{"num_hidden_layers": 8, "hidden_size": 256, "intermediate_size": 1024, "hidden_act": "squared_relu", "positions": "rope", "bias": "none", "init": "normal", "weight_decay": 0.0, "batch_tokens": 32768, "z_loss": 1e-05, "max_steps": 9174, "dataset": "wikipedia_en"}
MLP neurons of a small language model. Each row is named by its layer, matrix (up: input weights) and neuron, and shows model dimensions 128-223. Each number is 128 + 24 x the weight over its row's rms, rounded and kept within 0 to 255.
A block is one neuron, or neurons of one layer that tend to fire together. Before each block is what it responds to, as a language model described it from the Wikipedia text at the highest values.

Inflectional -s suffix
L2.up62 [127 152 143 132 123 129 119 131 136 106 127 101 112 113 134 150  73 121 149 147 106 131 106 112 117 121 139 119 125 136 118 122 114 107 127 159 115 104 122 121 134 130 125 126  92 174  92  76 131  98 117  98 133 103  93 116 123 139 117 156  91  95 114 103 127 139 151 151 144  91 119  97 179 107 135 135 129  91 221 143  67 116 114 121 154 139  92 149 102 177 117 115 143 127 119 118]
L2.up383 [174 107 150  97 117 121 145 148 113 117 113  99 160 128 145 134 122 135 101 148 154 161 109 150 132  98 155  96  99 107 102 123 182 112 167 119 124 111 150 145 188 139  88 108 130 130 122 122 115 143 125 117  70 112 139 136 126 114 130 145  83  96 130 137  98  85 123  91 133 114 122 128 175 176  79 119 121  93 125 107 139  72 128  99 116 128 143 179 112 118 115 103 143 133 115 167]

Plural noun endings
L3.up29 [ 96 120 130  89 115 136 103 158 141 134  84 112 112 119 135 119 150  88 186 113  94 131 114 101 153  93 126 114 138 137 134 122 128 122  67 104 121 103 109 125 119  96 154 105 145 109 104 138  95 112  98 167 120 159  94  73 141 109 163 129  94 150 128 135 112 161  95 155 107 140 125 133 117 125 105 114 122  77 128 130  92 165 129 129 168  80 131 126 126 131 121  89 142 149 152 142]
L3.up166 [103 140 157 109 101 175 141 175 121  87 155 102  98 120 105 124 121 141 101 162 111 126  81 125 161 130 152 139  84 101  84 118 168 132 109 160 132 123 122  80 127 129 137 120 137 147  87 130 157 147 149 142 114 145  99 135 153 190 147  96 106 162 115 101 121  99 109 152 156 102 114 110 138 148 120 117 122  90 139 123 123 158 102 169 154 133 132 115 125 117 134 105 138 117 107 140]
L3.up189 [139 132  93 147 126 167 155 149 151 109  98 137 155  95 113 147 131 132  94 182 139 146  71 117 166 173 119 115 128 111 110 124 107 105  72 139 130 119 135 104 164 144 115 146 126 139 116 149 126 115  98 123 145 180 111 119 111 151 127  92  89 128 144 149 120 112 123 198  99 143 143 144 145 129 112  95 116 107 117 111 131  92  91  85 151 111 155 123  96 138 121  95 147 146 144 167]
L3.up507 [162 141 117 146 110 121 158  94 158 143 151 138  99 112  98 147 121 125 131 134  92 147 142  94 131 114 146  91 114 113 133 157 166 119 102  88 179 103 116 111  85 102 118 153 115 141 125 141 138 114 155 111 158 127 100  82 123 152 165 110 121 151 142 130 146 178 108 103 119 155 137 136 123 139  96 120 148 117 134 123 140  93  79 124 125 124 132  91  85 142  93  65 140  78 121 152]
L3.up552 [101 165 119 127 121 102 138 129 125 146 131  86  96 132 123 142 129 127 121 116  92 138 116 155  96 128 157 127  95 134  97 116 149  97 120 103 147  92 143 107 120 124 120 148 107 149 131 128 135 127 122 109 117 130 111 108 165 109 140 141 145 153 110 125 121 173 129  67  59  98 153 114 135 127 108 175 130  84 169  93 111 149  88 113 188 142 172 113 166 130 205 141 112 155 177 138]
L3.up690 [166 141 108  87 105 143 106 130 157 159 157 107 112 151 126 168  73  86 153 118 138 101 167 136 106 135 115 147  99 101 176 135 163 109 144 143 165 151 140 126 125  78  66 116 144 156 104 127 110  90 113 141 156  94  86  73 173 187 153 134  90 125 160 137 140 137 107 120 113 136 136 134 145 103 132  90 160 128 142 124 121  89 129 186 111 129 118 143 109 138 137  95  90 130 119 129]
L3.up967 [ 97 108 135 108 107 131 161 101 146 123 106 116 111 141 127  94  98 135  84 128 117 139 124 133 117 167 113 124 128 148 108 130 107 135 169 148  93 208 108 130 153 100 146 125  94 127 141 145 122 122 123 189 138 141 111 139 133 159 140 112 129 114 114 133 155 154 133 170 148 174 133 127 148  99 163 169 127 128 163 150 111 116 130 176 119 127 127 130 112 113 155 120 125 140 119 161]
L3.up983 [ 92 138 150 117  99 103 121 101 126 123 152  77 110 102 103 149 110 119 167 146 124 158  74 121 159 126 111 146 122 130  93 151 141  96 155 128 158 133 143 104 118 110 150 152 147 146  87 142 141 135 107 124 130 115  84 116  87  91 156 100 106 107 171 131 111 100  86 149 108 131 106 127 166 147  91 201 120 135 153 126  82 130 117 141 108 165 109 132 138 131 147  84 138 143 134 146]

Word-initial fragment tokens
L3.up113 [126  88 110 137 147 102 145  80 123 197  93 131 133 151 150 116 110 143 122 129 113 118 184 161  85 151 133 135 114 170  96 117 126 105 136 103 144 120 159 156 140 123 135 130 132 152 141 172 150  85 135 144 169 132 124 149 170 105 108  83 128 130 139 125 122 146 122 124 158 189 142 116 105 124 140 117 118 106 108 148 112 113 145 149 139  88  67 127 126 162 101 128 136 105 165 119]
L3.up174 [148 138 115 112 111 116  97  97 125 160 152 108 129 146 131  94  95 147 109 141 122 133 174 143 114 143 129 151 115 122 120 116  82 135 130 176 110 147 130 165  81 111 149 116 177 127 108 135 117 152 116 124 101 168 138 161 152  99 121 146 140 104 137 113 134 148 116 104  95 171 110 114 135 129 140 132 111  82 136 131 119 113 162 100  84 111 139 133 123 176 134 135 124 113 148  85]
L3.up357 [118 113 104 117 143 102 127  98 150 149 155 135 117 177 132 110 139 128 136 143 122  94 123  93 136 127 171 189 137 142 103 116 131 112 142 142 161 131 146 118 107 133 168 133 143 137 141 137 151  81  98 121 127 123 148 149 118 119 126 121 136 140 146 179  98 111 158 141 134 166 115 138 125 152 151 116 141 119 160 114 143 143 141 157  86 184 130 147 134  86  97 134 126 123 137 104]
L3.up403 [114 118  75 105 128 145 160  94 128 129 168  94 183 107 136 106 143 150 132 107 132 156 122 114 147 130 115 132 130 135 120  89 148 140 103 103  94 104  88 165 109 125 140  76 141 147 170  78 121 114 144 104 164 157  82 101 128 160 136 118 110 124 134 140 156 140 115 132 102 148 106 108 128 151 106 118 128 137 155 152  70 112  98 112 120 115 120 132 138 162 133 149 174 128 126 107]
L3.up424 [152  97 114 104 145 141 100 118 124 115 165 110 150 121 154 114 106 109 143 164 138 145 112 187 106 123 127 121  81  78 139 144 179 105 146 137 125 104 122 140  96 126  90 102 174 109  88 116 135 147 124 181 117 122 142 131 152  91 128 115 148 164 147 114 120 173 174 107 141 108 155 152 146 140 180 114 138 114 129 145  73 100 155 136 116 104 126 109 160 153 107 146 147 115 127 115]
L3.up620 [ 80 104 145 125 134 111 162 135 148 149 162 166 159 155 142 149 114 116 149 130 108  99 132 117 103 128 155 134  83  80  87 175 131 100 100 119 166 139 116 102 104 127 109 157 143 123 117 145  82 117 135 110 166 131 135 139 149 153 153 121 114 142 123 109 147 107 138 162 150 119  98 100 138 143 147 133 145 127 132 129  78 145 146 162 105 105 105 126 110 151  87 136 173 105 111 111]
L3.up644 [125  72 109 101 121 140 142 174 146 129 134  95 164 141 119 159 112 147 116  99 127 133 140 122 123 176 120 113 102 134 135 112 137 137 120 119 154 143  96 190 121 163 126 123 147 124 116 116 123 168 122 141 106 151 139 143 179 100 137 153 137 138  96 125 131 117 159 124 101 152  97  95 116 134 135 177 118 152 137 113 126 143  78 137 133  79  82 108 156 148 154 186 110 138 138 110]
L3.up804 [145 149 100 125 157 133 119 130 156 132 138 127 116 215 180 142 104 135 107 108 103 135 132 158 112 184 139 133 140 126 120 107 140 146 115 143  96 159 149 173 115 106  88 124 139 145 158 140 138 128 147 173 121  91 138 102 134 131 157 156 126 134 123 140  90 164 107 120 143 114 148 128  89 192  94 118 148 116 126 150 117 125 103 128 102 104 110 127 151 139 183 112 153  87 111 133]

Token after a name
L2.up500 [171 102  94 118  78 124 104 110 173 110 119  96 115 183 157  97 145 103 163 124 142  89 178 106 135 136 187 112 142 153 141 130 108  92 131 150 180 155 159 144 123 134 106  81 112 145 128 144 116 150 112 167 133 135 142 146 125 111 150 133 145 158  79 154 145 132 172 112 108 110 122 142 109 139 119 100 135  87 157 107 122 151 140 144  93 159 138 128 100 143  98  94 170 129 109 106]
L2.up1013 [162 139 156 113 148 151  96 106 198 111 138 170 101 122 141 145 157 141 129 133 122 111 200 181 124 134 151  90 110 173 143  88  99 111 167 134 132 115 158 116 152 137  97 140 103 116 142 126 132 106 113 123 130 144 141 169 146 142 158 117 156 148 112 128 162 105 161 122 189 104 155 120 147  87 127  91 160  98 137 144 154 158 144 130 132 112 155 166 105 166 132  76 132 122 101 157]

Adjective-final suffixes
L5.up77 [143 106 128 125 142 153 102 127 133 140 121 101 110  94 165 169 105 103 168 106 103 133 129 136 123 122 128 137 115 153  95 133  91 136 114 114 111 130 142 147 104 105  84 158 165 115 100 125 136 143 148 155 169 139 161 134 150 136 175  69 147 115  87 139 130 145 103 152 152 130 113 148 179 161 129 121 107  99 143 123  75 141 195  88 135 154 150 162 110 136 111 156 159  91 133 168]
L5.up502 [125 143 110 133 132 141 104 151 145 100 123 114 143 104  70 125 110 149 184 102 119 127 125 166 154 116 111 112 139 175 119 110 133  99 134 115 169 132 120 131 152 153 183 133 102 116 143 136 137  85 118 114 169 118 116 128 120 187 134 147 128 151 113 125 169 139 114 141 149 175 163 137 162 132 104 187  98 146 135  87 113 147 135 135 103 122 110 103  99 133 129 116 127 144 113 145]
L5.up903 [109 131 140 157 150 122 103 129 141 106 138 135 139 122  98 123 129 124 194 105  84 125 109 131 145 108 139 105 136 144  99 150 129 105 111 135 129 137 139 127 143 156 107  88  77 123 152 143 109  87 101 122 176 135 134 154 158 200 122 114 111 101 127 180 181 185 119 164 146 146 106 128 117 147 135 141  78 144 120 126 160 136 152 123 130 133 117 110  98 178 116 117 157 140 132 163]
L5.up1009 [147  87  64 156 134 105  64 117 162 103 150 111 114 117 101  93 120  86 105 113 116 148 152 133 151 122 148 159 118 158  94 124 158 125 145 131  76 141 117 117 153 135 128  97 131 152 110  91 164  82 119 154 132 157 104 130 123 185 142 124 145 125 114 132 139 135  95 169  98 132 138 160 153 136 134 124 123 142 107 127 104 118 141 112 114 151 191  94  74 123 170 131 139 102 120 118]

Possessive apostrophe
L5.up16 [130 129 142 129 120 189  87 120 159 101 167 135 116 118 207 157 141 115 147 100 133 137 168 149 124 129 141 154 152 105 121 124 123 137 111 172 165 169 114 125 121  83 130 137 148 193 104 102 134 120 168  62 145 115 133 141 120 173 155 103 144 104 132 169 116 122 126 104 101 144 124 110 135 145 126  92 111 143 155 156 172 131 112 103 144 185 128 129 169 110 132  73 116  88 160 116]
L5.up30 [149 172  99 121 156 111  87  97 132 124 111 118  84 129 171 120  98 127 103  98 141 129 118 163 165  69  89 110 133 154 139 151 125 162 153 187 115 113 104 115 138 128  93 130 123  90 123 128 132 120 158 139 113 153  73 160 115 124 114  60  96  83 132 136 138 135  94 135 146 119 149 170 156 153 128 123 130 133 145 138 130  78 109 146 125 119 118 110 111 103 170 135 140  87 112 143]
L5.up228 [ 64  93 143  96 115 146 103 129 103 118 112 147 118 144 114  74 114  94 134  89 129 137 188  79 121 156 142 140 111 110 130 121 129 117  92 150 129  61 108 101  97 121  91  81 125 154 102 122 136 128 129 121  92 134 123 106 114 110 144 131 147  79 146 116 136 134 129 138 158 129 141  92 132 151 133 125 184 124 105 134 123 108 150 100  83 140 173 131 132 118 166 120 140  88  83 117]
L5.up278 [111 119 108  76 162 137 187  97 159 129 156 123 109 137 138  90 112 142 150  96 136 115 166 124 106 171 150 178 143 123 167 161  95 129 143 146 119 104  53 134 176 136 154 120  80 139 121 125  96 148 112 170 144 152 122 139 170  98 124  69 133 109 153 166 134 109 139 114  89 144 116 137 134 153 112 161 124  77 163 126 104 105 134 144 140 124 124 132 141 159 118 157 151 164 137 110]

Word-initial fragment pieces
L5.up559 [108 139 103 116  89 159 120 106 149 136 175 161 176 129 143 107 136 108 112 157 102 179 114 108 144 109  78 119 103 127  97 140 166 135 200 161 145  88 126 101 107 101  81 101 160 123  92 120 100 122 116 148 171  89  88 110 131 119 142 175 137 126 108 121 125 112 103 121  74 134 136 142  85 120 151 130 112  82 138 100 108 116 170 185 109 146 137 164 115 117 137 120 142 105 113 149]
L5.up731 [128 111 130 108 137 156 133 154 141 172 105 137 121 127 116 138 142 130 141 137 108 144 104 144 131 120  87 115 139 138 120 128 107 158 154 154 130 120 115 151 108  91 171  66 165 142 141 109 105 174 154 131 136  85 123 118 173 142 167 148 162 141 119 165 138 146 149 120 100 148 118 147 127 140 147 141 138  73 136 122 113 118 141 120 133 143 148 164 141 145  88  66 109 134 142 117]
L5.up957 [131 135 146  84 117  90 135 161 153 142 133 139 154 165 121 122  93 107 178 154 145 133 131 124  68 135 114 150 122 145 102 104 133  85 144 173 125 116 111  86 123 142 157 141 181 126 139  72 196 142 102 141 108  97 159 154 118 109 120  94  77 139 141 138 110 121 151  76 110 114 182 138 137  96 133 147 157  90 168 152 135 109  97 104 125 142 143 133 112 143  92 152 119 128 136  92]
L5.up958 [122 105 107 150 143 166 122 159 127 156 125 114 152 143 182 109 139 108 146 142 109 136 130 132 137 111 106 114 152 129 124 107 178 129 130 129 145 120 118  97 115 136 101 128 150 118 136 158 150 118  90 122 173 107 119 114 160 154 146  62  83  98 147 104 159  89 125 106 139 179 103 163 118 104 170 147 137 139 143 124  96 103 139 114 126 138 121 147 142 103  84  85  89 125 110 102]

Adjective-forming suffix pieces
L3.up146 [ 82 115 181 148 129 146 116 141  91 135 154 120 134 139 117 133 106 150 131 144  87 135 142 144 116 123  99 121 124 150 163  73 133 119 143 130 115 129 165 145 159 151 131 148  96 126 160 169 166  75 121 135 146 123 107 157 166  99 124  82  90 103  78  89  94 155 131 146 133 143  80 151 132 136 144 142 120 135 111 113 134  93 146 159 115 126 109 105 117 129 192  96 135 111 105 131]
L3.up232 [118 108 158 145 126  92 112 104 119 155 128 134 126  81 122 168 137 144  89 103 107 147 114 161 109 150 146 101 147 116  96 131 146 118 183 110  98 191 117 104 114 140 109 110 132 120 133 164 136  74 161 175 144 133 139 112 105 145 132 142 101 111 103 170 133 142 137 151  89 112 135 119 121 153 138  67  91 158 114 149 111 134 120 100 100 157 154 117 169 116 107 161 154 124 105  60]
L3.up348 [111 128 105 116 140 144  85 166 177 136 131 116 153 123 135 156 147 157 157 110 132 134 133 169 145 162 139 155 153 118 107 154 117 139 135 165 112  97 151 127 153 132  81 145 119 127 176 136 108 138 114 102  97 118 119 139 142 156 117 163 114 119 116 162 115 116 151 120 104 156 123 114 159 168  89 121 101 134 113 151 110 140 119 103 148 169 177 135 125 127 115  96 128 116 109 124]
L3.up361 [116  82 113  84 134 110 131 113 136 162 146 127 125 108 129 121 172 133 109 143  86 111 139 137 134 123 152 117 123 147 137  90 137 131  89 141  96 119 139 113 114  93  79 175 107 143 167 156 143 123 175 100 144 142  89 148 155 135 140 114 115  73 141 162 139 100 111 154 154 127 122 149 181 162 179 134  80 156 114 176 143 177 163 113 137 162 112 109 128 132 162 137 111 121 124 174]
L3.up383 [138  92 128 178 152 107 113 133 133 145  98 119 110 125 121 126 155 139 176 110  75 101 107 153 117 121 202 153  94 133  93 125 157  76 141 145 102 134 138 143 143 115 126 124 123 153 136 201 121 109 127 107 155 131  98 123 133 152 122  90 130 134  96 130 130 120 105 148 132 130 121 122  97 154 146 131  95 148 128  94 111 105 121 129 123 125 122 104 112 114 124 147 151 148 110 137]
L3.up477 [127 121 142 133 139 153 136 150 129 131 102  98 132 114 145 120 117  81 149 124 110 108 130  93 129 103 150 179 101 113 113 124 145 147 112 110 106 116 139 127 111 111 121 120  82 104 142 136 140 106 135 153 146 138 104 139  90 138 149 114 105 127 127 171 165 129 105 112  81 161 131 115 159 147 138  91 124 127 117 104 136  80 125 153 138 177 141  68 130 134 117 191 135 157 133  88]
L3.up710 [ 89 151  91 142 150  69 113 120 134 144 146 115 117 159 166 111 133  98 116 129 161 159 148 137 159 145 131 113  83 151 160 145 106 147  84  89 138 135 121 159 154 121 117  71 116 136 172 113 155 110 117 102 152 161  98 137 164 120 124 152 121 136 137 132 133 117 100 108 140 146 100 110 118 142 132 112  85  99 115 155 135  88  87 158  93 143  78 151 141 171 149 126 126 120  79 192]
L3.up859 [111 151 138 108 136 177 135 111  62 112 134 126 158  96 130 153 151  95 123 122 111 169 101 133 130  93 154  97 121  83 107 101 138 118 108 129 107 187 133  99  86 103  90 135 176 105 137 128 123 152 139 132  84 126  96 107 111 125 114 126 109 123 149 125 123  89 114 115 118 178 131 143 143 141 101 121 100 111 112 123 151 132  85 109 146 140 127 119 126 143  66  96 176 114 159 107]

Possessive apostrophe after names
L3.up67 [104 146 121 140  99 105 127 138 126 131 147 110 130 168 138 124 117 125 109 142 102 133 143 128 146 171 123 105 134 140 145 131  63 150 125 100  76  81 127 139  91  99 104 142 137 115 160 123 119 133 132 134 128 146 146 135 111 141 118 117 117 144 182 147 122  99 148 144 120 147 143  88 143 120 149 104  78 132 105 131 154 102  89 191 150 139 119 155 119  93 104 151 131 130 130 105]
L3.up76 [132 160  90 142 121 129 148 148 163 128 130 130 125 109 125 129 132 100 113 103 106 127 152 149 149 113 124 129  88 121 116 119 174 113 156  82 138  92 111 136 117 102  95 141 117 106 119 138 104 116 106 146 104 102 141 146 136  99 128 121 124 121 116 132 169 115 142  68 160 134 154 113 103 124 134 121 134 133 122 121 120  63 142 105  91 124 120 150 129  98 103 171 151 160  96 119]
L3.up178 [161 133 172 175 144  87 118 153 105 121 121 120 139 124  92 127 126 131 110 100 121 164 112 133 123 131 134  91 133 134  91 129 100 113 157 129 126 119  78 119  98 163 129 120 139 137 160 158  91 131 105 136 143 120  93 122 164 186 106 132 161 118 112 161 142  87 130 101 122 139 132 130 126 140 149  99 143  86 133 172 138 117 160 171  62 148  99 128 143  91 131 113 104 110 129 144]
L3.up203 [148 142 103 140 122 143 127 147 118 138 153 159  90 133 142 140 102 120  99 119 133  64 117 160 216 124 121  97 108 148 153  87 110 178 164 157 105 103 113 125  94 127 164  96 165 117 134 127 124 115 141 129 131 121 161 107 173 138 169 108 115 104  87 141 138  79 111 161 120 150 138 128 162 114 136 156 108 107 134 115 163 128 110  96 151 139 152 174 134 157 120 123 121 121 127 155]
L3.up726 [197 132 118 165 113 124 114  97 161 147 126 136  91 132 104 123  83 114 137 106 119 100 169 142 135 134 114 123 126 173 183 113 116 158 109  95 100 145 121 174 111 122 152  96 122 134 140  91 180 119  91 104  85 145 108 136 108 123 178  84 176 145 108 135 175 127 123 118 135  97 126 109 157 173 125  84 145 121 145 150 135 137 121 113 132 176 123 136 119 180 160 107 133 158 132 122]
L3.up801 [ 94 116 132 128 176 143 144 149 162 113 122 114 128 169 132 121 131 173  93 147 112 121 128 125 162  80  95 146 153 156 105  86 138 102 125  78 117 113  91 103 148 105 102  83 148 132 122  80 127  94 148 104 142 164 100 100 186 166 150 148 139 112 148 186  98 137 146 112 101 141  84 173 129 111 115  99 124 111 130 105 137  86  92  94 127 129 112 153 121  99 112 135 162 155 202 116]
L3.up862 [185 101 121 142 121 118  77 138 189 110 176 127 117 143 123 130 119 161 144 136 148 105 106 102 183  95 123 168 154 144  83  94 124 133 145 113 124 132 100 135 112 123 114 123 121 135 114 108 141 145 158 146 127 108 146 148 122 117 167 124 181  91 120 130 137  77 124 151 138 129 147 135 121 179 144 137 122 114 139 130 152 104 133 143  81 175 104 141  87 164 119 133 118 170 148 148]
L3.up960 [138 139 135 144 144 134 145 153 125 138 136 124 109 128 103 115 151 123 127 134 113  63 150 159 163 152 113 178 133 168 151 120 159 166 143  98 143 127 104 142  97 139  93 113 125 155 134 136 111 123 113 151 104 133 122  93 138 152 151  91 183 116 160 179 107 113 159 130 126 131  79 147 104 117 152 106 112  99 138 102 122 115 120 174 131 106 135 126 154 119 136  97 178  87 115 164]

Split-word fragments
L2.up154 [125 118 155 139  96 108 170 153 108 145 179 166 148 190 164 117 154 129  83 138  98 146 167 147 125  97 135 107 112 156  98 176 131 107 113  94 113 121 132 158 108 154 108 110 124 118 132 143 143 138 129 110 142 142 120 121 161 107 143 143 114 152 105 112 143 192 109 162 146 111 107 105  98 118 173 187 177 111 127 153 119 137 149 111 121 132 104 125  85 115 110 155 160  90 135 146]
L2.up428 [ 88  82 136 111 149 137 119 117  79 116 166 127 163 137 145 133 118 138 145 138 148 138 129 132 116 154 147 142 115 143 118 135 159 139  83 119 157 121  98 102 123 130 130 123 149  86 164 128 121 144 149 131 175 149  97 167 134 124 122  95 189 108  88 122 128 138  81 122 124  99 110 134 129 124 134 142 127 128 129 116 100 126 119 105 140  92 108 111 124 155 113 106 154 107 136  67]

Plural noun endings
L5.up184 [107  98  95 197 101 155  94 165 107 128 168 153  86 140  96 151 134 113  96 158 149 119 103 146 132 103 136 154 109 141 105 114  97 105  90  86 159  93 122 126 116 142 128 142 147  99 172 117 135  99 125 144  67 112 153 114 128  99 192 124 117 134 150 175 111 163 133 113 150 140  83 112 124 158 127 142 149 120 176  87  89 178  84 128 151  91 108 140 150 112 146 122 144 141 136 128]
L5.up507 [ 49 108 116 151 130  99 110 162 159 104 129 113 110 163  90 139 143 152 134 133 116 129 162 117 135 123 103  94  94 103 136 126 147 137 111 141 139  98 100 134 143 106 138 124 118 130 135  98 128 136 111 147 137 167 103  84 130 104 134 161  97 166 154 143 113 134 126 121 179 133 108 148 100 133 108 170  93 107 140 111 123 140 135 175 170 110 140 125  99 122 148 114 186 144 153 113]
L5.up807 [ 77 177 137 155 119 113 143 108 154  97 120 171 146 125 116 164 118 133 121 131 147 102 132 144 105 173  84  79 145 152 129 134 141 166 145 165 111 121 136 144 126 105 105 142  96 170 124 107 179 141 119 126 125 172 146 121 129 131 131 129  99 119 132 114 100 123 114  94 142 116 117 148 174 122 130 168 156 146 158 146 112 146 103 139 122 134 134 119 124 157 117 115 118  96 155 124]
L5.up965 [108 114  74 159 162 142 108 143 124 110 150 159 158 151 130 139 129 123 106 127  97  94 107 147 139 103 140  96 130 105 185 142  88 123 104 168 117 145 113 117 118  88 136 146  79 170 125 173 152 138 136  84 158 114 138 107 122 156 160 123  91 160 171 123 198 161 160 135 134 158 112 141  90 126 131 120 130 129 139 168  97 155 124 195 163 109 111  83 156 111 118 149 125  95  99 103]